python train.py --activation="tanh_gelu" --norm="rmsnorm" --positions="learned" --qk_norm=true --attn_scale=0.168 --init_std_qkv=0.0201 --beta1=0.95 --decay_shape="pow" --doc_mask=true --z_loss=0.0001
MLP neurons of a small language model. Each row is named by its layer, matrix (down: output weights) and neuron, and shows model dimensions 304-431. Each number is 128 + 24 x the weight over its row's rms, rounded and kept within 0 to 255. Numbers have three digits each.
After each neuron's rows, "raises" lists the tokens whose logits its output raises most directly, leaving later layers aside.

L11.down1692:112098120142145085136087138184127104123124116130159160122088119138163126121154146143131130168101142153124121126138154112130144080138129153133115127140141143090164151148147161142103125092138088166107120125170113105101125124140119134135108145134140153080128178109143092172100101128130122110141108139093122132109138144118148132130110074147104115103141101129137118117156112103131088122168
raises: "CA", "TE", "TA", "AC", "SA"

L11.down2095:139074172111114122107164143125155129098123176163147111120168112094151128097157142158122110124177160143053145143138129131102148155153134124124129174120109130058110128122102133088093106117147072108146174100123124145153122113104070155147077123097119163145108153110157103120125104128107126145082144126169133167103086115101118122160124112121132162122106128097162130097134096115144163123111
raises: " spr", " weight", " athlet", " competition", " throw"

L11.down2553:073074140158114100119122142133127168153099112117089104112135102123128144149106112153136121132138154117140115150139105096154140110124146110106126170105198088105148135128072126122172106149111109133121131135121093147170129112106149144121103125120180142146121121140113138140175119116107142158140119124130145153110127115108138106086132113126121140086149125105164161113108141079142139139150
raises: "ary", "ct", "aria", "list", "ce"

L11.down1169:123078089119132137144118130113097133193157186139167101126134098151128139132139109120144093110152165152109124135145140089097136107170120123113129137129170169131104187138122159146106126118117178141111115105127096116118132159101142118100111163100180104126142153144125140133125136124119122157134131167113133105141125146133153155132128138116138098127119098117147100151075117082176152147117
raises: " being", " taking", " leaving", " becoming", " coming"

L11.down439:154091107162176147136120129082102132135114127117108139157149122132129112158114109138119121138111114118146122128120069109127135123111104165132112177113143103185161092138115094146099133132161114125127136180092104121118109165111135124163106126124152136143165105130184143105162154174147078104124160109146116125103122145115096093169141081121139137125121106159119074128107107106137173134176
raises: " featured", " included", " ended", " finished", " succeeded"

L11.down557:116159150136095118150121163106120088132115107087149158133128166122163147132140160153119176119145137141122142103157145124088176147140124112150105155156100081108139099149156122085146136129106149134119109126152110125154139093109113134119163129120157173112122081142093119143160119160162147183122170149129163089092160151171088113089095094140116118142142152098137109106159113121147120135130
raises: "str", "ste", "st", "spe", "term"

L11.down2045:151124085103132124151108081142129152132060082099135154147131137090129122113147099119111120143142147106134138160117102102135083123136129121146149119093157166181108147109156121149154132086067133133092080141123143119089108176122185111125079124112134109109140140143150110121163165141119156152087109155128104094146118127131140118141149166138122125143140149129146127153116115119166155140084
raises: "ume", "umb", "rest", "urt", "ches"

L11.down173:127112103099143157163140106152116164125157116111103144121108114110097163176121126136125125123057158121106157144138121151146164172132143101140151113151139098110126175073135063106133149129137090081116120101145079103133099150170107142139078110087096117146143092121060133101140138184143112118142110104116148127099146119127148103097118142129106137121121144186148122163107077089101120145101
raises: " dynasty", " king", " rule", " IV", "II"

L11.down393:175113145163131101174088102099176159153154151147143134127142122086123100118086078127136124100156158160167123133121135116125137137163112104091121138108118117134142145104146170140146131152119094106132121121132090152131133131121121102159160173145084114107140153112118085124133128136135133151164139115105164118159183114133164138123105190076130077134137152130173139094105109126095160142111
raises: " time", " times", "rm", " same", "izing"